MLP neurons of a small language model. Each row is named by its layer, matrix (gate and up: input weights) and neuron, and shows model dimensions 0-191. Each number is 128 + 24 x the weight over its row's rms, rounded and kept within 0 to 255. Numbers have three digits each. A neuron's up and down rows have the sign that makes its largest values positive.
After each neuron's rows, "fires after" lists the tokens most often just before its 100 highest values on Wikipedia text that the model never trained on; "fires on" lists the tokens most often at its 100 highest values on Wikipedia text that the model never trained on. A number after a token or word is its count.

L6.gate146:132148126086113107128158164115133122122153141090131112138137125135140135112113138113124132161177145130075120140152158167160156137116122121136145112135106126142118132130161146109152076108121158122175133063138124131126132079126104134128149108134141063102127164116073088104120148132143089113095126142101142141147138154170161111112129145125152068089156139152096118148114118185112145136130118188142112097104177192120168113136133125126123106147128121113123142168146111125136123129098117156122168084108177094115172117149153122117152155135137082103125134124127107121116121125154140147
L6.up146:140142154108112096153152092060149098127134099095129109102135125129104103133156081100111143117138153070113124106133128108140162141163143143134138115145120158152149135125117136143154101104186125083175108098117136138097140126158146134150145144163180107069117104112112144116126155139139102157133088118085128172131103157131115143124133139145094127162104158135110136146106153171131125144129118084150127075174141127126122122110138134091116132131116130175120115152147151085138179148108148114112155119155176116115144086171130089124145143144118112115153099133158144107108141126175144124
fires after: "–" 17, " de" 9, "v" 8, "i" 8, " M" 7, "ri" 5
fires on: "al" 30, "or" 16, "a" 6, "ire" 5, "7" 5

L2.gate363:156123136150115103134112110121128134166153140134164104099133143166195094151100139124176125121138171124157116167099147138109146144080082168144145151095145147138156176180092132104136084153087135125112108122130148095107132126119106141151056113112123156146181144152119119131110142151107148095147161110093105094099148163116079153135118102111115130118111164128118135171158125168132094158130156108100132149122107124171151108135148148112105167093136134132124111125125141145136153103132085128136135163098127156145107156136154138111095144153115140132121112125128116132083097104121130152
L2.up363:133148127113097104127151103130126122128161095165139120157126130194140131107156156167111123140134108156120102139107124088105139127129157131114160121075148140123172140095127122178147142136118146153133104137118102157084109170144146120110123107146091123137139105087130139144121136104173119171171135094210134102115141158115157133127141116142123118126178156094121080142113133117118119151133163085138158151155110119144115147152108148136104118141174099158170116133109141120152114114125144109151049126113131133153127124155125141121152145164107111101122159174117156094115143150118075124
fires after: "el" 14, "ang" 13, "ol" 9, " Ad" 8, "erv" 5, "ul" 5
fires on: "m" 32, "n" 11, "es" 7, "u" 6, "c" 4, "d" 4

L2.gate173:113133129143075147194128148125075120123154159153157109111130092131103145181137141129130105128155071122110128123139143142110139101083101143143147138123129095114082161097179097124063128145107138097103132139129121146142123142152155109167160131128088130166118094116149120137141086139150129125142129101151123146132138128143124133110103165140089082096121170163122122120111095156119122144119128108144100104151161154158104092141159170107161162130120119151113081158145112124140129116161114135135107146150121153109159160125129120089152136201125145140151102154150155125139150121121114090
L2.up173:098123187141142111142145091113136142176107130161178145131130141150149161172131089156082148131106168131147145126159148152133126136170098123115092154152129115179134119142136130159159126135096097121125150181146067134166107145117155101109179110188106140132127108139118133116154130127134122128147147094133102157116115139094101171102155146121119104131135152105155133133172139124118141134143127143107064138172116068082128143134136127148149144125106112141142120123164083092150148117136146146164164166124140121097119141116160141126134123127140116151168140106114146176120122131102131140
fires after: "ic" 30, "ag" 12, "l" 10, "ant" 6
fires on: "o" 32, "a" 18, "ia" 17, "ry" 8

L7.gate313:137119142148113080163144125122135102127158148125101161080118131094132131130151132185131152130157126112206123118142168160092143126098135151168085158135135098092154123157137117116101081113135138121119091152135154104139135081123152135067129102146112119145147173177111142111119125120166126152104132137103140154108152163133125133133111141118125123124174106153090152109135118129135109132142145138145149072115163125175183129145122132171135120141165133132166119136122143121114110174140173146115113136165163107119151083114158101078113126134118107126158118140151108129119132113090163117
L7.up313:134129167180130096165154121101115131128087064141130136095138168102129138108132125158088132146081166077146100090124129127122139133168141145154067104128138155128165116101093137105121093137088168110170114164102132161105107151140097151142128185117078127178135116151129126112114087121123111147104139148080085109130100133141107146088092104145105113115131135124121117120136128141145108110129144108132118159130111138142139091132122144144118134137133100160169117112152098151114127144151145105096125141118122147131128123105107078089079145147108105139132140169127116113157115131088148089
fires after: "|\n" 15, "\n" 14, "===\n\n" 13, " |\n" 10, "\n\n" 6
fires on: "|" 69, "ed" 7, "ew" 4

L6.gate226:118164124125109121113135103111114142154127117103138159125107149140120125145091171126114083100146177153186108154133131123122120137085111111155140160130163185117141092166104123112112100120085113103182145118128128127121135120102116098119167145138101126109135146138096101112137148124113152141101097093158193131153122125145141154110116120104125122123125105187113137131102124081123153135156126113135144094116100117134163130145144105109126149123107100104147148115107110140090164146148146148132144212102118129073147076158104126103151089139103137125185147131142134112095125135172143140
L6.up226:154162126156103122119162159084163120138112130150118154139170109144132135140084113155091094122138142165138157115161150138152110103096111092092174115156113139154141092148128146168133116123124101088112101113151134113103158153114110084128110118150095164123094084110149117102136104137179101105126095113148126130166152113119088163093151086135107163082137110057131088103140130164130126142129090180128148108107103144112134158132120115136159157119126112129119158121100119135132112130116156126120138115157098169095105112120093121132152103156114109132135124106161122148137098150157088152
fires after: "est" 13, " L" 13, " with" 10, "rough" 8, "ast" 7, "ther" 7
fires on: "ern" 18, "ond" 17, "in" 13, "n" 12, "out" 11, ":" 6

L6.gate505:110184120125136114127100105131139189156148137160120104158093137144150207128179146132124120103084134114156128133095141129099143147132076125161154109077148112130135104079106146112135111174109147149110153088181111109129133154128126150148129132147124134128127107117110108104142120117144085105095133112150143124134130128125137126118078102148119091076150126154088097099123156123112119105119140132139167091145121180138116140143142198152150129113108115160146148149125084152109097127146148137138154128151136126093113123138155123095165075130144121139148099129112119119121154108090111107
L6.up505:094128120081152128110135116105086094128131174091120154108084118134115136182126114098149140114135088103159149123104087125086118122122146122139081213106106117109144126104115145124144073121122171157096142106102147093119135141126166158112153148115153099145113099138100127105143090143152104135140109130119138177160154148137144086109131138115138070090098139136117133143088154111162117144129133129103131107129160125139137075121160121116122135135097133095112099146158145119128131176125080110116129123086144167109134087113113167114133127113152119149113119125103098105138168110115129135
fires after: " M" 28, " m" 23, "M" 8, " P" 6
fires on: "usic" 25, "ed" 17, "ass" 11, "ic" 7, "a" 4, "erson" 4

L7.gate413:141148149134124107128112154144163160108153124143128147136113129089104132137136066171128134149096106108120131083149150128144138119130134113162127048104093101129141152107107154091086111157083194129130077154162144129132139139121160145116140138141119164121109138172143137139167133145075165172152113129152124178125123143088157105108133166115143112098113136125151140137144126111162152119129132142176146142142110134145093084107151104102127119114118103128143134123105138166123100115177116162112136146124115114111160132119132108094164165127110138082140160130121091087101110089145116133
L7.up413:136150154139161111107163142097140140123108113118084092177117139115113079153142112154149169120143149146115063126146142104129152100131153091127130107090149119145125129097126119112109071158124138107132141165076119144151128098119111156134128113108151108136100137112140120140119148123130097146117154167133170149126117108149117139145090112092139146107129139102130177140152121148138117090113140174177102117147134139162119109112095113139097167146109138119105146109150169138129099100124111134116113147111117178110177189135153131145149184136138098102174114105160106065122120127159124124
fires after: " B" 27, "u" 20, "et" 7, "1" 5, "ail" 4, "–" 4
fires on: "ro" 74, "1" 6, "ation" 4

L2.gate298:177159150165122158115149126137129097129132107101114180138108111125116144149146122125143137144155125108140137169102082192176157145132128122136089139152119092131116159108139093128098129175138126097056134125178133080126156173117178142144109117130139099114143116143126081130174107135095110136071106128133114129129134119150105135123114101105125114137087138122133120116148114126121115086104092135125091089132145125098138143141121174124145113179121124106146102118133137083120154162121134169134132108139145175138158153134111120143098096151154092105125127182097122153123086132128124125
L2.up298:110128126095098152123149179087144088106134118134075100133124133144122169093128141119177169172122116126106140104106103138152138161136131116160129096141130081151089159099166132186090136162124125114066133107135129157145126122116131099115095123092172133147129168097194143146117117112137127094151157088106130135119172150114134117136119113093159120127115106095113134133132134127107121167125099174147126165112137160133121132165127099144118146100161157141131079099159122105108159120151111156137132150150078144166129135117134149124092129170128142121137128117097136135111095125146139156
fires after: "il" 12, "d" 11, " A" 11, "ric" 10, " h" 9
fires on: "old" 19, "an" 14, "ity" 11, "ir" 11, "ition" 10, "b" 7

L2.gate407:106125124149104135111095126084114117167131121157069096141147157157165136125083174119112113130154171119149134144169123146108144149082101155146123130091136134148135101153131129104120050119118147151105115124098121108131099135151108103121081134143130128093091128139099114077130125136124141123130123142144134081101175119148109121149152126113141098106147177140109127101172149135103144130119137137118132129098121093103138093154094160128131133081113096128149119102088094119128181120131129167169152157174109141146112167123130150110144111118115126077169116156129151153093126113135165150
L2.up407:104109144077110163180128136145128131128166137153153085128142105113143102168130140133125115117155097126091154079142095102140137146132147106117124128136111096135120127171166126111119106187126099139086150122114106158112125127164126091114158117103099140088087110081144144054130112111132097165146129144150087113124149135136131118160104177127112144118142163122143160126102143118117117141114123110145141137115096128117159102153154105132103153124174131138056091120153116127112140134097080144140158097145118114183117130134090121139128116104113160128159090125108123164107124118101145163
fires after: " N" 24, " n" 15, "ou" 12, " fl" 9, " l" 7
fires on: "ri" 23, "am" 18, "ng" 16, "o" 11, "ang" 7, "t" 6

L2.gate140:166123124157145151131143126123124177148106121129143132098143140113072115153127144134143127120122067112119139101080131156088104104080097082093104108152156169113143145147134176098145139165123139082118126143089141154146077112119099082147088115174152168108143128111139117115161133124134136121148093103099146147090121137098134126148132156126090154123140135132115135124090130130096109114154109106134138119119126122137151120146115158139133115154092116094093047127129128082138124147154146157089114151089125133168110104100161167138112136122122114114127109125161158144174110124137120160
L2.up140:146111092114133163129079136168158168124143152133138161153103134137140129115178153109119109118141109153132123134081185121143115129151140130134120124122128173105183135125140118141123154159090110122120132154134151145131161126163154140087103107132127123132122068117117103191148134116110123137115122130116139137134096179143129111082152101123112156094097153140142092117063099134129090168129101129146170097127152108125126129106150169145112113122144122162120157108121163128145125118138090174112071104161103102142107147114137125120117124065143114094127109163129184129118168114130112126
fires after: " un" 27, " dis" 22, "is" 16, " can" 5, "ig" 5, " " 5
fires on: "c" 33, "t" 30, "it" 13, "age" 6, " |" 5

L2.gate362:099124089104097092112154126142165111096126173136101101096119123079134142139084089131128088107167113113144106127114099135140130131089106134121123124117134148143163156177132180143123151112165145128130091096140076136138090148133135150112118103124146124178118127114097108122105145129135143131151124120148128155138164116107111134090160119112096122123133091140138129090104137172127091115127124115093159116158156136095123131115122138092163117091124111088097120157119108142168113127134138093069061116121101102124122097117144095092111127121096138153132105149106118074118095074105123108
L2.up362:139110137135120123179105117155116148109159095120132148146114140157111117149097135074105117094149142146116094109108098126137125120161134107128105084145117130128115092136098158179147133101138131163100139106122110161132097165152107108065094157159152164114173112116152122141129111123111106123134059157138179150115144103109106085152171093143113116126118114127137143173118114134089157103143120101127118200101130113108131112119115137151129108103118143094139096154110177099107095124129165127096109113129099136150139119148156126118129120065152118140174127103098134116122134158096141143
fires after: "er" 15, " m" 15, "it" 9, "et" 8, " " 7, "o" 6
fires on: "z" 40, "em" 16, "ch" 14, "k" 6, "ak" 6, "h" 5

L7.gate430:117141110137146153188141143130133146115109124151136112113124137124133144111178174142120138097180100156149115157106105109136084110170083163092122158147095163159123108095134122143159153135040131122114102166152138163129130141127104155151089138141109178152139111151133135145117143157089151118137112108114109115119178099096115124090078142133135143124136136132128175127127128156120130103128166115166124148108122115138107098127127115137134116110151113149174135151110151109117122122137130138164149102120117079130114160094136105130141082157071144135134127153088080133113097087108111124
L7.up430:125103147136125114132157107118086135128122147138169074141149148138102129140124095128129127125106114115135115139099156101100095122103148155111137164146165128118123144111141105148130148117109146115130163082151143153108129138083105100120115135169129150123128134170136125170127114121154161143168106104140150105135150119176107127096127130080159120115161097093075158089139158142114168081143139121118136167152108097169174131165119167128131180111156185134176121082148186135107141104168160114144133131149136139149133111148133135134145094129136129095148112127148145091168150149119100100
fires after: "am" 20, " s" 13, "ch" 13, "iv" 9, "h" 7, "ward" 7
fires on: "ed" 31, "ing" 24, "n" 17, "en" 8, "od" 7

L2.gate21:114148131146114108134117133132116059178159120121145105112100148124144104132143133107193121089115117116074112093079121153111130115127114106129110106141121125152137167132135163172151158137121163127153068143076121146111129094157113099125157129160111135125097138122161149143113097127107129121150142156152104103109121102114151106103105104137126132097145113159155141125156138142106109127151149134159108155132153114150191159142106116128121117120123071107114135137122162126128174122129079175156146184135126163144169109136090127156142102141132143138107075115081135141124153143108114099
L2.up21:153097124126143110131157114128077113134108074154143150136096142135163104126095163125128128181113147141138142107122114097098148134102105116132168116122160125078121169131146163076111140160134121124120154178087117114134136117060120128130081128110134157155190127098151103177113130166087134141113117127146106116147114122133136138143079116105106147148159130163140126127152129089124129101120176125126144130140164142117108101120107083073175119142154128105136132108088100120122164110138097117161098172120113151155130179129132134113125112118142146142120163152140111144143116109088119117
fires after: " W" 13, " K" 10, "op" 9, " G" 7, "W" 7, " R" 6
fires on: "h" 84, " Th" 10

L2.gate10:111105089137116139128135092095112122110143195105130137112110139118121142098091143119136082123134097134111130119116104135140116111157123144129154109121144111112070096124121155101106109094097128115128136155167076129146090115104109131131109165134154118150144131096088145086149162138158114140112132129100164130170138151114162131157102136100128111140167083144141155117070125139114157120142145164112103107122105136145104139160156139159145074094088107130110131116149105131171152097142140175118120086192117127165101145143131156156097129122083104129115109122093095114112147120095131168
L2.up10:140131143160113105148169080108114145137106147122174139089099131095158149100147121146153122088096087085118119147132090143142143139145123158084088100111111110070117133125134178148062145106140092107141083104147143129135140123146104121154081145105165112160134139131146147158088131113132117158160099099134162153126127172101141127123168146080119109169118103086169147123106132136118102116107139146107120116139141124126149113146157109102095161099112147126115112152163142125154098162156133101162123092090104107133137121132147131147107167093097146141135163144115133125134152142146151127
fires after: "er" 15, " (" 11, " C" 11, "H" 9, " in" 6, " c" 5
fires on: "e" 43, "in" 30, "a" 7, "er" 6, "em" 5, " " 4

L8.gate332:148115130129114143091112132155105182105146116150129135092131137149113168131156159152154162163131149082145126124110087169114101117103114127107114117147102116119148133127140110091144068119137126144084128151125129097148123126096148142148131103098132109074124102124125112133123113122156107106134073116124145163117110089119154133118148061119132097094125138123111120116146127124122134081124116143167141140185167136135181075162098104125134111085138151118140121169095072118102156123143111133184150137139101156097128128104162156106154109136135103087161115135127137111121086097111141103
L8.up332:131141079100102158143152146132112184161140088107160104079147125135141123129190130116121131145123135162125141113124189114097103105109142109128112116173139107111109111183115163147145164104142067133103127110124135124156144143117105098156083128125133132133117129136132099142105105132181112109149083103152144150138130123103127109154096108112088149114142079138131120103083182120108116093144120103115151139149163127148119180120106106118154156164132109141108147079153130129114122101108113087128139152123145166120131094177117149166121158164108124119142130120138113099108087138118137136
fires after: "\n" 66, " B" 15, " on" 4, ")\n" 4
fires on: "-" 70, "est" 16, "ly" 4, " first" 4

L6.gate40:108133162144134111152111131127138131143115106144115155112140131152174132086082152141113174142139124130147130159094121163095130128143091141143090083088118189120119146142157105178112131145151163121131100131153113153075150101117145146087134148172145112085131156122124114137107168167129120146147160106101105087150102144101138154130089149144085117160083085118093135156112114090163099101133115117173140121105142135141092097148109105116136101104128106142147140181098092125115132133124148111134114105163144144114178094124142143096129102086116131136151107135159135104141142095130124120
L6.up40:138164151104128147144133142163103117167117136069111130145112108107157113078132129102150148140160125085162120070108123093135102136130160111137111125124092151140130180158151142179125119152113144113150102120120165148101121138167080151141154130161147137155120130145136110117185150134147130179146125128123128086117172109125123143121112133109086120117114116117136115151106138137151097097140111110139148136121105152082150151139121105179159118119133158125134128171149104181111111085152142067078104134121154129093121112151113139118152116088147086139119126078108125115110163148127121151
fires after: "op" 20, "e" 17, " S" 13, "ab" 9, " s" 5, "ut" 5
fires on: "il" 39, "ul" 25, "op" 17, "ular" 6

L6.gate236:096167182104144159091150122137121134098138184131118118135066110090123156163140145150113124123118139119108123141126141077090127152134138123133151116112129166116136086130130079061110141128157145088132178119134090168162134145130144108120136133119149097133145084114092151111142106105108109113123109095118115177128143131169117129131122130125116133122130116066105182134169116120164071115137141128155089128103124123123127151132147158112161116131162160174140125122130150077124138118165156133159135088188139153107123129103146131120136138136140111101151116110150109124156144112152115150
L6.up236:136154153090130093105158124146128131116113091129096151144114146138136135107130156101139162145171137063081140151141115103104139121196102142124137121120114146120159135151127139126140136142141089100131107123106067160141140115129153113139112162172139133139137128104117134154113107128173133169120162138069125109139095146100144113122117117051126126097186101107115165139130140097136126136113111127131113132140132111094161157125115203091139114073143145131130135121106093111157114147153121153132154106096136174147108131122116142134128099114105138136120093143122131145085082130075117133
fires after: " Ar" 22, " ar" 15, " ex" 14, " im" 11, " K" 6, "x" 6
fires on: "m" 37, "p" 23, "t" 13, "e" 7, "ce" 4

L2.gate115:135104095129126143121122148106133130150145132086112154144078116154139156136141126127156168120138098118121171066131111127107108125134104165137125094122082140140157121135150145133152147166157097137100121107116099142145101108138112122113084129182127161095163159142110132151122103163144179142149082153124121122116154097145145158087129123130117113116111100118124124116163109130131106140096153125212152098111135101117134147138134126132087139146163065117097139150126096158112111140142142154090096134117150115131141145071161164101136136082114135098125160147114172146162126132130173123
L2.up115:096106110142118140128084167083164098159154178136098108149166165147121149129089143113134085126162119153132126107125121144112107131094135123101127123114114147146137118080132098095101117092100094121148121142153139172127113164078122165120137139102146093112167130133107122144097136185141148122124068134176144112126114149161144121154139164136129137129140135119128108107191127095117141163110115120154159193148125114111121161174129160167159148095089138111147097096100107131099134150138115116098129110125130113146134139114144122121101100082119183121128131133102107111141150124146112114
fires after: "ri" 13, "uc" 13, "ir" 12, "ra" 9, " A" 6, "in" 6
fires on: "c" 49, "z" 28, "pp" 11

L2.gate346:143131106163107089157127079113123133111141126126150193118108128158146112079105102129152163145142159112115125125116115169106126104129102179113152137120121123182147142103119161143139145123055120082122092111106117151140125105129104088141129105161112133137137128121105081101124131161146141154166151133154146112132150143108087157173134104103119145096144117172168134116135130114137113103106089126087138159151152136188120140163150099117126118142132095132153119097156125114161147113134154165130126143140128169138116109120119126128121158150127121113117084183130116150086153111140156188
L2.up346:124113135172118101125096087091098153118118134147124113147135121124172111133088163100175123122153142135151104156137119136156154102130116131169147189120141105095127172127143097154091118145108134115107165132098166104117115187102115170126125110080132136159174111143140088099131139137112108150137132142160145074139081114118110124104085109140113141109117124082105163140152139135095108130110131135131140106136096141161153129140126147153115130116126119114117131151143202117120138091101119140128114127144106093110114145188140099146097131086109170135095133135153134093105115123138072134
fires after: "el" 47, "ang" 23, " Al" 14, "ib" 6, "ol" 4
fires on: "l" 16, "u" 15, "an" 6, "a" 6, "v" 5, "ph" 5

L2.gate269:106122110169115127141151129111152147055153100145102163119077151159079126134087128078128152137128122114119101120116083130177151104130129104161122107110134192145136099102120118147135110103098155122108125127129159080158105079131139141116142165154166110119141132127109106086105190160103100137124121136162134132141130118142142113095157145115093096086100126139077120098139158134140084139142147158157128143125126153128107156142194129116149096145089104121141124157142127143143113113131118146084127094142099138106129117118149175139148135150122103127112113149142149083130138133131107118
L2.up269:170118197167151180133134111124117104109121128174145134116096127142134105109171132108121131157137099144089107137166110113163159101111141140124124101131164144141127102139103132107141113064139133143142202117127141103179134088091133177112126162144171131109130114147157108105079144115087150158123122128099134156163182147130163108109174156118136141117111115139116108130108149125202107125150106142163167143124124157111146122111146165104149145128108124155125112152137098124123105104117114109140113157111131138124130160118139148103125190114110102129142132128123137090107131126129107150
fires after: "at" 36, "au" 15, "ist" 10, "re" 7, "y" 6
fires on: "ic" 29, "gh" 18, "ian" 17, "ric" 13, "ced" 7

L7.gate106:153120134147121045145124165158131144100145133165139108096108126111161127138136131136186159155131097133098117125143164170113133166129129098170078138112112157116122116133097150098144092106134109117074092179142125146111105154091158159130136148151135113076109156130114112083151167121136081124115182081124147175149134091132131109161108143101129148137141083116145143085164131136131147137105107118137137130134138164137104109145112122168150139131099110142127125162145107092125113126133155168132106145101118152119118104126167138130103107144111168093123140150083114138111138132119133127
L7.up106:089082115106102127133091153143185129104126102135109104105130100145140167082124095106110196122157111178172150136161184109131127144129104088118053153113134175137139135136114179173123108162131152168122050141129149122115180121108156121144115136152159111111129134130126128142113153168124078159106118086133113134157117142106149115117138119120134135144170103110147146132117153113102125127136128147124092140115117125119091137147130140141170173118148135116133130128129108096129131150140122128145165112106126127095134119129168129132130153120116136099110098108125093147142131161131085146
fires after: ")\n" 18, "un" 17, "\n" 11, " Ch" 9, " I" 8
fires on: "ic" 29, "-" 29, "m" 8, "amp" 6, "il" 5, "op" 5

L8.gate446:135116121134142171132130082118097187171130130120118118126144159160129116118090179167123118092127137146161103118089098153100153129106132136157095086091111141140118145099123113091133104105077149129153143111101116128094131115103169114107096128109080135114136126110105166116140172108149110129126108135131088148140132144126155162132119081099115109094105110119129134139120104146127128117140120103131149135135131104108133101104114144117109179131187120095180082117091121111136082117124145157128106140076095145129126103160105132089107125115166156092179133140143121102107109159166140156
L8.up446:135120116108107143163103103129096181138115082109131130126098133151121124125103150127184128105155103131116105120140098127143112064149101155071142103115131171061130195113130079104160103152118141128154104120115091142113105065126141107096135143116120143162134132120150135136116082118141110137152153134090147146172126101101136117165136167109144143104126144123161137148105162117137106093116132150116111161116112119120130074132102105100084120107126117101164143087132135078161090122085151159147138100134164148113143127145123112131155107123120101104124095123150134105122120126108139138
fires after: " im" 16, "==" 12, " d" 10, ".\n\n" 8, "-" 6, "m" 5
fires on: "p" 29, "P" 25, "ep" 17, " Rep" 13, "B" 5, "op" 4

L8.gate26:130129126122128152169101084101157125132131114091103122133091149131147161144126146136124136139100120153122116121111108148147109103117117128124069063160117141101121146087126086065116116177083118110155110130112089174139076100140161101130189093157140086110119153115136099156109156115122104128148146127107136135099145142114139092137115105057124130118132102166158091165151121137150111130090156160138152093132109105131152138132118141146136135108155101124114115121143121153144119128142147144133098157160139173125164134153142114126142065124145141081125130103148107112115130130131170110
L8.up26:108151110113142133143133094118124158142085157072125136139120152123123125119133152142099168133149102113128141105108102166102133110178123147067131101155132098146133076113149141111161135107109127152119127168124112133116141112113166162125145133122170128140084102098149135142148130116139129142131139100120150114157153115157127109107163083105166120087114147132102125136162104118092150101126136100128139156089114105098161089136100093163133148187145134116174124134193097095107114117139121119140097096142143128146145128087181151134132114136152108117123133151189161111113137152114180094
fires after: "==" 19, " \"" 14, " (" 11, "-" 10, "===" 7, "c" 6
fires on: "P" 41, "p" 14, "V" 8, "W" 6

L2.gate215:134123185144115164130131159147107137174182135103132122145140108142115145088101121130144151108139123109111128144120113139082113131110114051111174085099131138184120159149136166113148121114102148136122117115151133092119115104173153133124111089130116135097159128096135132186099132192146127117155113128171118103074104130132154113131114120112084097151132108113148146132106140121104091141137150135126115156093106144113109130112112168097127142140081100122126148133124135092167127120119177148124133124109079086168101138091124142134149132079149118126109117133093160143137132146133133090
L2.up215:102115063126144132105078190107110115140154150131121134141075183117168147108132101087159096160152121108114121136112123137133150160139141164160136142148131157138139133136141132088105143071106186084120113128151108095114113103080148141061122129134106121104099152132081155133121136150142110150111118164165144142135106103142150136092128108116193115113159142147095112107081108136142157120083098162123156123152137127118150105153149095159104124094109109095152139140105140140109137103153112135140148117082132122135127130132138124106140132119129135149080124141157153127123115124126105129
fires after: " pro" 44, " d" 10, " con" 9, "ro" 9, " Pro" 6
fires on: "v" 65, "ec" 13, "b" 6, "c" 6, "g" 4

L7.gate459:128107156107102116088142133095127123161106123089118139122091087159147092100116164109131112116120091119104129139190125167144131092123107160103129130143151151131154153085086122109104096148091127127141137151106118155127181105119099129118149127082139122121153138099105105135183132151116164138150121136112126117141154106150137140101116129166103130105159094144117164086114136108103118126098127116127084143169183124113139123129134168104164134102139153139138146128135099136096178159149115168145124136166126172128156102132108140106136160072120126137131120146159123095127122114179194128
L7.up459:160171120144117155139123146154124151170178153125112135156111159129123164122134111134140141119166100127138102131121080151136141137086108164105129086158137149143113103145128134142095134136157106087167093087081108107144129109115129151094103147141135113111107148096111153127134107163157125108116160116081134112112060122115161142187143080072132136111170114133124125120166095123167143114084118139105146185123125147147124091125095102151108128152098125097148151127113120148140137134120166128138138162077155125126134176137128123135104116131132082102133130147137103116138139163117147088
fires after: " n" 21, " h" 12, " s" 12, " H" 7, "r" 7, " N" 6
fires on: "um" 89, "om" 7

L8.gate105:153124133164133135166138165121097174122129129120139128145125180151103175187108146135109132144183131121130100164152151127114142135102124136120150150119123137134142106127073121101124067127165189109107124115174092139160127152106109144104142135102123096122132171143117137167136157120126082157134144108137137089117090160118101121117109109113122148087135126138152174115154108128107114120153127138135131121138182133107137122139144089133118057114114119099133107109135125120193188141098125123135132179144136143143153128161131091099116148134142117098112111168118097160109139106147145121
L8.up105:100107115117131086169127153078106097151133115142118152170108163118113154143089165180154100147175147141129130119099086152104131146096103120131164166135111142132137130109122112149174091142168153092071157130083118164165124130106129134141100113090138119156107130132160123146104137112122100134126124103085127123088109151117123096121107149133118092089124158140183126130107118145133121130139168101126121144165144087136127122143161159155160089121141123129115077127143123180148159135112176103133137128131128094145108135160117103104111136118161115127101148170152152155112130101094130105
fires after: " |\n" 26, "\n" 16, "ican" 7, "3" 7, "ic" 6, "1" 5
fires on: " |" 52, "|" 26, "-" 19

L2.gate210:112150143115107114158168181076063113175153135112169128102079122148105108108147130136115133136090115115128132155147116160092122128114101099105116132076149131167100106140137134147159121148154114150128150138159133077120143118101127124163101108139124137047175137103164099124118149152141117110149134099167119123133132158182146135141143125115126142092114144119165123100157142107125159101140170155145134106109142168125136110158142131147115160096113114140124118133104109147143113090144144105103119167158075109134073131095159108112115116085154125126119121128094155120123141124138143107
L2.up210:094145160138128101143126122146137093135141150114141138136139152119166124127126131091132117151124158105105110113118147118127130161135116119096166142149093116119071106108154110106093159095130116100145149124117106119108181086127073138146150124160149125092126147117142134175155149121138105100119113116092159102088103150105121156105149110132124140124169101141159148126101126110153139138147124138122139127115161139154147144111131083149115106125098160146147113098132122155172149105152153109187175084091136114165130147130075152155116123171129160044122073146115121183116134140131130136
fires after: "0" 29, "7" 21, "8" 12, "." 9, "9" 8, "g" 6
fires on: "9" 49, "5" 29, "6" 8, "in" 5

L2.gate145:120167138130105139120128191097120111110151143125116162182154105119099142115095095110113134125136080122135154125131103106156070124148093137170114099125108104083158132120147125129175103158147123139157132130096122117150120140113151117133121121132143151109108192140096098110166113165129119107060114066115110138120133142133142112134138161130158116109122126104105123079142123128138122156135100087180085128086122118132137131164142090150111126130114140127126154149154119092118173154122117109135149132145120154137158112110144119107126077141123106112163109138095118137185148135134160184
L2.up145:154113156141157132139137163155139126162121129172140162149108114176141110137122140151084128123107154148120097154134126141134110126148140160113067151133170136149099137132126132108115121148105108137149148178154117119107156115118136135159160149152150142087105117131119097121121151171181159162165157132104080149134106086132141156119097137125164115172101110093127077140163110133140163129124176146106120125131089134115124135107144111101097116126100125119149145148173126104148134127124122132177159124093151177093147163113106127136115153123109134149127139169150111110121048098085141131
fires after: "p" 30, "us" 9, "cl" 7, "ap" 7, "ra" 5, "m" 5
fires on: "ing" 32, "ine" 10, "ol" 7, "ier" 6, "ive" 6, "ire" 5

L2.gate9:137127112119143102121134151161096131104130126126127135136099166142155137127066124147133134135137125124106160147120143118114107115178112140132113093175102138181142136121120136139137140121105126142189116184160100118088179100135160090104191151159138117112115151118132091129097145100134074129128128113124083128129130094106136147137105103103143138105130104056109160095170126121112116156126165148113139098119118111105128101144083103115107102131134120099121200104108115105157149118107113113143136132090088095146121141128132090156152093121121138106125142127173126147139126134121128186
L2.up9:105127101120073129116082144154151084087120121126086099127137108131097088203147125118097081158148105168099135093159109132126139120136123125112122152129113109111109125118090139123144112133112134139139113161129125141071147150114110136193141161107114170139127100128127095148112161083150142101160101166134122163109118084107139121144068159149107138145138139149133173109165144112102085140145112094146142134135117134147120117117109108132164133139119135070131098104128104145155164142125121108138134131089112139108133135133121106151146072167089124113095134126103111116134126110102085135
fires after: " W" 13, "T" 11, "t" 11, " p" 11, "W" 9, "," 9
fires on: "h" 51, " wh" 27, "he" 16, "hen" 5